python train.py --hidden_size=256 --num_attention_heads=4 --hidden_act="gelu" --norm_place="pre" --norm_eps=1e-05 --attn_scale=0.125 --init_std_o=0.0329 --init_std_down=0.0 --beta1=0.9 --decay_shape="linear" --max_seq_len=1024
MLP neurons of a small language model. Each row is named by its layer, matrix (up: input weights) and neuron, and shows model dimensions 16-111. Each number is 128 + 32 x the weight over its row's rms, rounded and kept within 0 to 255.
After each neuron's rows, "fires on" lists the tokens most often at its 100 highest values on Wikipedia text that the model never trained on.

L4.up331 [ 51 104  95 140 138 114 150 130 124 130  98 192 184 100 153 103  69 136  70  89 136  90 174  98 113 112 127 159 107 139  89 115 208 129 133 152 112  60 136  79 193 113  93 151  80  83  58 122 168  96  87 102 148 147  90 134 162 120 170 145 127 157 132 136  89 172  97 151 154 129  73 101 117 133 126 175 116 129 122 135 148 115 153 147 149 128  84 167  90 122 169 191 142 113 155  90]
fires on: "ac", "hed", "ian", "ond", "amp", "ike"

L4.up343 [119 157  98  82  97 102 104 177 100 206 174  92 122 125 137 140 107 150  89 120 108 116 121  75 133 119 174 129 117  95 115 121 111 166 107 159 118 151 147 133 119 210 116 146 123  92 100 158 145 133  40  86 209 143 134 104 123 109 123 127 159 130  92 147 134 138 156 136 142 135 119 113 119  90 189 107  97 148 111 161 131 145 165 128  68 105 139 192 179 125 150 166 131 103 146 149]
fires on: " develop", " use", "ities", "tain", "2", "velop"

L2.up487 [121 123  98 136 121 128 123  92  88 144 105 149 114  99 155 150 107 149 129  97 140 100 161 148 142 121 100 157 110 148 142 153 112 101 133 179  93 148 143 203 153 148  69 158  73 106 129 127 173  91 112 163 152  51 163  93  78  81 149 102 113  99 153 139 164 140 189 126 151 134 176 189  97 100 122 177 124 129  90 145 126 106 137 138 133  88 130 108 167 141 116  98 106 146  79 104]
fires on: " =\n\n", " Year", "ately", " district", " company"

L2.up172 [101 108 170 123 124 107 186 109  99 149 142 112 162 134 124 143  85 141  80 169 161 139 144 103 110 120  58  69 126 154 127  60 159 112 176 184 173 116 125 140 173 192  94 119 152 130 138 147 115 128 151  49 103 157 128 101 140 108 147 103 102 101 182 119  69 136 141 210 120 134 171 130 116 117 111 115 149 142 117 105 157 143 150 153  95  44 201 139 138 167 123 146 164 100 104 127]
fires on: "ward", "uel", "ouse", "ared", "ung", "aced"

L2.up158 [110 124 138 161 137 126 147 138 150 131  70 107 161 141 204 162 143 109 135 161 234  95 115  84 123 151 103  69  42 109 144 111 130 127 137 127 128 133  80  98 146 132  96 144 145 118 115 156 194 189 107 142 112 143 107 154 105 131 112 144 202 123 122 121 126 109 119 118  77 109 174 185  91 125 124 113 118 122 159 148 121 126 110 145 205 189 179  79 174  71 104  95 131 127 163 113]
fires on: "ield", "view", ".,", "TA"

L2.up402 [ 95  97 137  67  93 104 116  55 177 120 102 123 125 133 129 184 125 143 112  74 132 169  80 136 123 152 153 128 127 147 148  67 108  52 147  99 128 156 180 129 168 134 111  93 100 124  96 202 151 110 122 122 112 134 133 156 162 125  83 116  93 129 122 103 104 122 116 102 161 109 110 116  21  98 148 145 135 124 120 185  83 152 127 139 128 103  87 118 157 107 110 119 178 101 152  97]
fires on: "ley", "ike", "arg", "aw"

L2.up142 [138 178  62 141 155 104 134 172 195  92 174 176 134 137 109 103 109 135 138 134 134 111 170 164 108 132 144 110  92 152 142 143 162  89 128 137 114 104 106 102 155 139 134 179  85 121 126 138 133 129 137 141 147 192 114 139 111  88 201 130 122  91  68 155 115 107 125 133  94 126 132 114 172  92 116 151 139  87 146 116 159 142 128 158 148 135 118 157 125 130 167 123 185 142 128 100]
fires on: "ite", " called", "ual", " use", "ates", "ile"

L2.up79 [ 98 174 106 101 146  89 123 101 116 115 122 176  99 154 114 110  89  81 114 196 137 101 142  94 104 161 147 138 149 117  85 142  95  69  83 163  84 178 164 118  89 159  77 130 108  71 117 106 129 135 114 118 156 122 169 102  83 135  78 151 177 129 193  91  86   5 139 172 157 119 128 137 119 147 108 126 108 127  95 142 125 165 140 122 154 185 140 153 165 153 138 126 130 169 196 101]
fires on: " William", "oad", " show", "ney", " Street", " around"

L4.up298 [107  59 127 125 102 166 153  90 137 197 100  67 129  96 103 159  99 136 129 153 116 126 105 115 160 198  65 116  76 118  76  32  91 131  98 146  67 110 178  97 168 121 103 120 139 119 114 131 132 117 129  77 140 150 116 143 131 135 143 167 128 136  93 155 130 111 115 122 182 174 121 155 143 115 170 127 144  76  93 118  90  92  93 132 181 135 119 108 177 149 139 138 100 107 166 157]
fires on: "arri", " century", "ied", " people", "ge", "ent"

L4.up197 [169 105  81 123 126 161 153 109  90 172 130 132 136  82 160 114 117  94 120 121 128 109 100 141  77  72 109 168 113  98 155 120 107 146 116 109 125 135 155 143 157 104  96 210 148  97 163 224  85  99 107 142 139  86 148 112 140 165 121  84 116  76 164 175 134  96 107 210 159 127 137 131 156  96 176 143 131 147 133  79 138 123  86 117  73 141 139 115 121  90 125  65  94 122 112 103]
fires on: "2", "ing", "resident", "0", "ady", "an"

L2.up332 [ 91 121 136 103 148 176 173 123 125  87 153 102 136 150 143 170  66 116  89 163  91 134  63 106 155 149 119 107  76 121  96 111 128  78 137 134  83 187 222 131  64 146 143 134  74  90 177 174 113 174 163 159 140 155 108 124 127 160 123 120 100 134 120 159 131 136 135 163  79 172  73  98 110  72 131 162 156  68 130 123 101 117  93 129 102 105  83  79 138 141 150 135  79  77 161  99]
fires on: " known", "|---|\n", " century", "wo", "ington", "yle"

L2.up215 [158  89 132 123  99 153 146 126 128 152 167 137 145 116 100 109 128 150 135  97 104  60 107 111 158 141  67 122 122 123 172 140 118  83 190 184 240 105 143  59 105 124 160 169 121 150 112 132 125 166 118 159 155  51 114  92 105 131 121 152 165 103  66 121 125 148 164 133  94 163 158 128  75  89  69 137 143 141 163 114  96 150 187 185 113 137 133 118 157 141  89 105 204 141 105 120]
fires on: ":", " -", "yle", " number"

L2.up346 [129  72 150  99 150 178 145  92  99 111 140 104 144 102 115 105 121 136 109 116 124 140 148 136  88 128 101  89 157 165 142 111 155  99 196 165  86 116  70 111 104 187 114 170 152  75 138 104 145 114 164 141 124 138 110 181 132 121 120 175 145  80 155  91 130 125 126 134 143  71 139 156  34 131 120 164 144 136 169 102  81 122 187 149 140 125 206  74 158 176 120 119 168 124 126 170]
fires on: " House", "ris", "rent", " which", "aus", " Jan"

L2.up276 [138  85 139 113 136 149 132 101 145 171  86  66 135 104 111 177 111  87 112 165 141 147 111 122 111 108 144 151 138 165  79 106 142  60 122 114  81 133 169  92 104 165 101 142  96 128  86 121 134 167 113 117 132 154 170 143 123 148 152  72  98  88 134 137 113 112  77 133 158  90 114 122 110 130 155 104 133 138 122 208  89 130  61 102 159 144 140  69 146 146 114 152 145 125 149  72]
fires on: "ats", "ish", "ales", " Al", "ince", " Ar"

L2.up109 [209 126 116 115  95 183 177 127 118  88 123  61 180 115 101 142 157 148  81  90 138 107 143 101 123 124 126 135 171 158 152 165 136  97 156 111  99  93 177  69 131  88 136 139 129  91 134 125 183 120 132  35 145 158 160 140  85 136 157 132  85 156 151 168  77  64 131 135  84 143 119 112 160  71 111 106  88 143  78 166  90  72  90 133 125 115 142  72 140 123  61 151 100 127 150 114]
fires on: "é", " charact", "adem", "ius", " French", " Rober"

L4.up50 [144 174  83  96 139  86 131 147  45 144 144  96 154 151 177 184  75 103 124 132 137  85 124 127 143  91 130 124  75 108 140 145 146 121 120 187 102  89 137 145 123 154 168 183 112  46  94 129 173  75 104  93 141  94 114  96 120 162 145 182 121 135 138 127 102 126 139 203 181  96 111 123 165 135 150 112 111 130  92  81 102 123  67 146  51 111 120 120 143 145 132 137  97 144 149 126]
fires on: " name", " have", " can", "ient", "b"

L2.up97 [146 127 172 145 120 102 163  98  90 157 170 146 146 120 115 139  70 186 146 137 145 137  79 129  86  73 140 122 118 131 176  93 111 114 147 101 144  73 183  63 122 102 101  99 145 113 137  58 134 108 118 121 144 148 121 113 156  81 156 111 168 182 168 142  94  67 110 166 132  94  65 131 132 124 159 170 129 109 152 164 120 120 134 149 131 173 138  83 125 114 101 170 103 103  38 136]
fires on: "ission", " cre", " set", "eal", " district", "urg"

L4.up230 [146 142 137 152 108 209 145 101 180 102  90  82 150 155 161 140 121 104 158 160 211  66  96 132 144 191 116 120  69 127  63 155 137 179 193 108 133 111 110 156 116  96 112 131 103 126 144 156 102 145 148 129 103 163 130  85 123 133  88  69 167  95 145 132  86 114  94 118  57  90 164  86  85 108 106  82  88  96  94  92 157  74 151 129 144 133 134  95 149  90 124 177 149 168 154 164]
fires on: "0", " and", ").", " by", " imp", " on"

L4.up281 [217 148 104 137 129 203 127  75 107 115  93 107 115  89  76 165 163  99 115 143 124  94 161 127 119  53 100 126  82 135 119 172 152  45 137 164  80 162 142  98 141 102 117 117 133  97 183 113 126 140 158 103  73 145 137  95 147  90  87  95 128  72 123  82  82 102 115 140 109 107 143 140 100 111 135 154 117 130 127 122 196  86 167 154  94 134  49 145 138 110 138 168 118 147  93 106]
fires on: " from", ".", " ed", " for", "orth", " named"

L2.up394 [116 122 106 115 165 120 165 112 140 197 119 152 140 117 172 233  92  90  99 134  97 127  76 109  62 170 204  77 141 144 145 103 112  30 171 118 135 132  76 194 127 166  92 158 124 152  93 144 153 139 133 161 145 114 170 115 103 147 108  49 150 169 128 114 124 127 109 123 168 113  89 117 114 102 147 104 113 133  82 130 147 109 169 152 157  96 143 138 123 107 153  73 156 147 201 104]
fires on: " serv", " following", "ology", " position", "ite", "raft"

L2.up141 [119 144 129  70 112 127 103 130 100 111 123  89 171 106  96 113 167 134 150  97 116 130 146 111 126 138  90 111 108 123 144 124 166 102 124 201 150 182 109 118 132 155  95  93 114 118 137 117 147 116 128 204 164  73 164 169 107 141 108 153 163 163 178 143 117 115 118 110 131 159 137 131 189  83 113  94 113 129 146 112 152 105 139 118 121 142 110 126 130 170 156 159  88  81  97 104]
fires on: "yl", "ible", "ally", "ement", "ified", "ional"

L2.up299 [131 145 148  43  66 155 139 166 130 202 142 129 125 114 137  95  72 129 159 103 118 105 133  84 172 121 128 114  64 122 159 131 150  95 101 145 173  85 155  94 110 129 154 146 134 150 169 169 164 169 101 116 154 100  98 178 170 146 102 172 166 144 130 106 109 148 148 152  97 127 145 173 140 112 198 119 146 161  94 151 151 127 125 130 180 131 137 158 174  91 100 135 119  62 129 102]
fires on: "ield", "ke", "ues", " resp", " Paul", "order"

L2.up329 [148 131 163 133 156 109 147 142 183  87 137 160 104 125 137  75 214 161 118 111 124 174  77  62 133  85  86  89 168 210 118 187 192 204 166  96  98 114 149  44 124 152 135 110  74 134 116 120 109  74 133  58 169 149  95 159 135  99 175  34 145 140 103  80 149 137 111 126 130  90 160 139 121 118 157 150  88 129 103 159 112 116 130 138 112 116 151 150 127 146  99 123 151 119 156 141]
fires on: " cl", " inter", " General", " George", "ird", "X"

L4.up380 [125 148 146 112 130 170 159 172 103  71 184  93 113 159 170 142 149 173  90 132 145  84 118 142 144 133 103 134 120 167  81 128 180 168 147 171 112  92 126 107 154 109 114 155 131 124 158 139 124 150 100 139 151 210 123 107  91 123 133 135  71 115  98 115  56 151  76  93 111 137 132 120 134  99 164  97 165  96 152 146  87 134 115 134  98  53 164 145 105 163  69 101 162 143 119  75]
fires on: "ia", "0", " by", "wards", " km"

L2.up281 [131  76  76 101 171  90 164 103 139 165 111 128  92 100 130 150 134  97  61 114 107 156 124 144 156 135 137 131 165 125 122 138 101 151 188  28  99 167 106 147  77 138 115  69 162 113 137 146 141 183 157 112 129 155 105 150  34 173 125 127 138 116 129 157  74  98 103 145 168  95  79 131  82 130 124 148 149 107  69  98 105 123  45 146  72 108 181  98 169 111 128 102 197 103 163 113]
fires on: "ision", " India", "ouse", "oun", " England", "tain"

L2.up99 [ 96 100  67 104 132 142 119 195 157 148 133 135 146 131 193 168 118  97 123 128 157 146 152  86 142 144  94  96 153 182 106 133 135 170 191  81  69 118 175 130 100 218 155 179 145 119 167  85 101 144 134 123  68 149  77 128 142 136 165 153  43 136 162 157 146 118 105 190 103 103  84 141 130 137 135 151 158 115 113 160 123  83 146 154  94  90 143 149  96  81 152 107 177  85 143 127]
fires on: " par", " follow", " home", " ear", " differ", " dif"

L2.up382 [120  94 121 135 148 185 140 123  92 117 126 140 129  66 110 147 168 147 147 108 158 119 104  84  66 140  41 184 143 107  88 119 134 118 131 128 125 145 215  82 141 136 124 146 138 122  71  97 104 110 133 160 157  79 155 197 115 135  47 122 101 153 143 103 107 115 180 123 128 121 122 119 151 124 143  74 146 125 161 133 170 109 138  98 177 170 147 142 192  86 144 164 131 133 127  82]
fires on: " during", " between", " century", " mark"

L2.up101 [123  86 144 187 112 206 152 146 183 153  99  52 152 124 209 160 142 130 129 123 180 169  77 126 121 120 147  94 201 128 138 156 132 100  77 121 173 137 127  85 132  76  73 145 138 128  81 133 110 134 101 125 174 133 120 202 128 105  91 109 112 131 132 150  86  62  93  84 115  86 106 125 151 112  93  53 149  90 115 126  96 145  53 108 111 139 164  72 143 113 104 169 158 148 121 144]
fires on: " released", " join", " won", " third", " Che"

L4.up10 [155 116 143 161 111 128 150  93 133 138 136 124 127 148 155  93 105  85 125 187 190 161  77 162  80 166 119 144 140 138 142 136  56 158 140 110 135 157 136 175  95 148 119 135 136  58 118 140 136 136 132 131  69 152 160  44 173 166 138 124 128  87 164 123  85 122 108 173 123 103 127 145 120 106 119 141  66 114  98 135 177  86 133 135  89 111 103 120 172 113 160 140  91 146 121 104]
fires on: " She", ",", " child", "resident", " within"

L4.up451 [141 106 117 160 116 127 150 120 117 169 130 125 114 110 146 154 109 114 123 186 145 167 118  98 158 168  87 124 177 117 106  99 126 107  77  65  78 169 150 145  80  84 145 133 127 103  74 140  70 100 181 101 201 160  75 131 147 107  94 126 116 172 141 121 115 145  89 167 150 105  85 170 120 135 151 159 175 117  97 107  80 182 102 115 147 132 135 133 112 135 139 143 156 145 135 110]
fires on: " en", ".", "vers", "ber", " o", "ax"

L2.up36 [145 140 110 141  80 148 142 100 104 131 148 117 125  71 139 128 124 117 119 179 207  91 112 151 167 138  72 162 133 135  74 144 110 102 155 103 178 126 114 139 166 105 108 157 153 128 150 156 154 125  98 160 122 108 138 116  88 148 137 145 126  66  84 150  88 135 172 139 157 126  86 103 189 165 119 162 100 153 122  85 160 142 154 113 136 120 171 161 160  72  91 130 106 114  69  97]
fires on: "able", "side", "oard", "ery", "ised", "ates"

L2.up156 [135 151  38 133 203 199 123 169  78 155 153 127 112  81 121 135  75 133 145 175 151 134 169  17 129 160 142  97  97 127  97 121 164  93 161 127 101 102 132 124 124 105 148 177 104 115 128 154 166 109 194 187 133 154  96 154 126 136 122 158  81  55 157 165 102 126 147 107 119 132 125 123 111 130 168 148 169 117 140 122 162  88 119  89 121  96  69 113 106 127 102 132 112 131 143  99]
fires on: " =\n\n", "ade", " number", " again", " gr"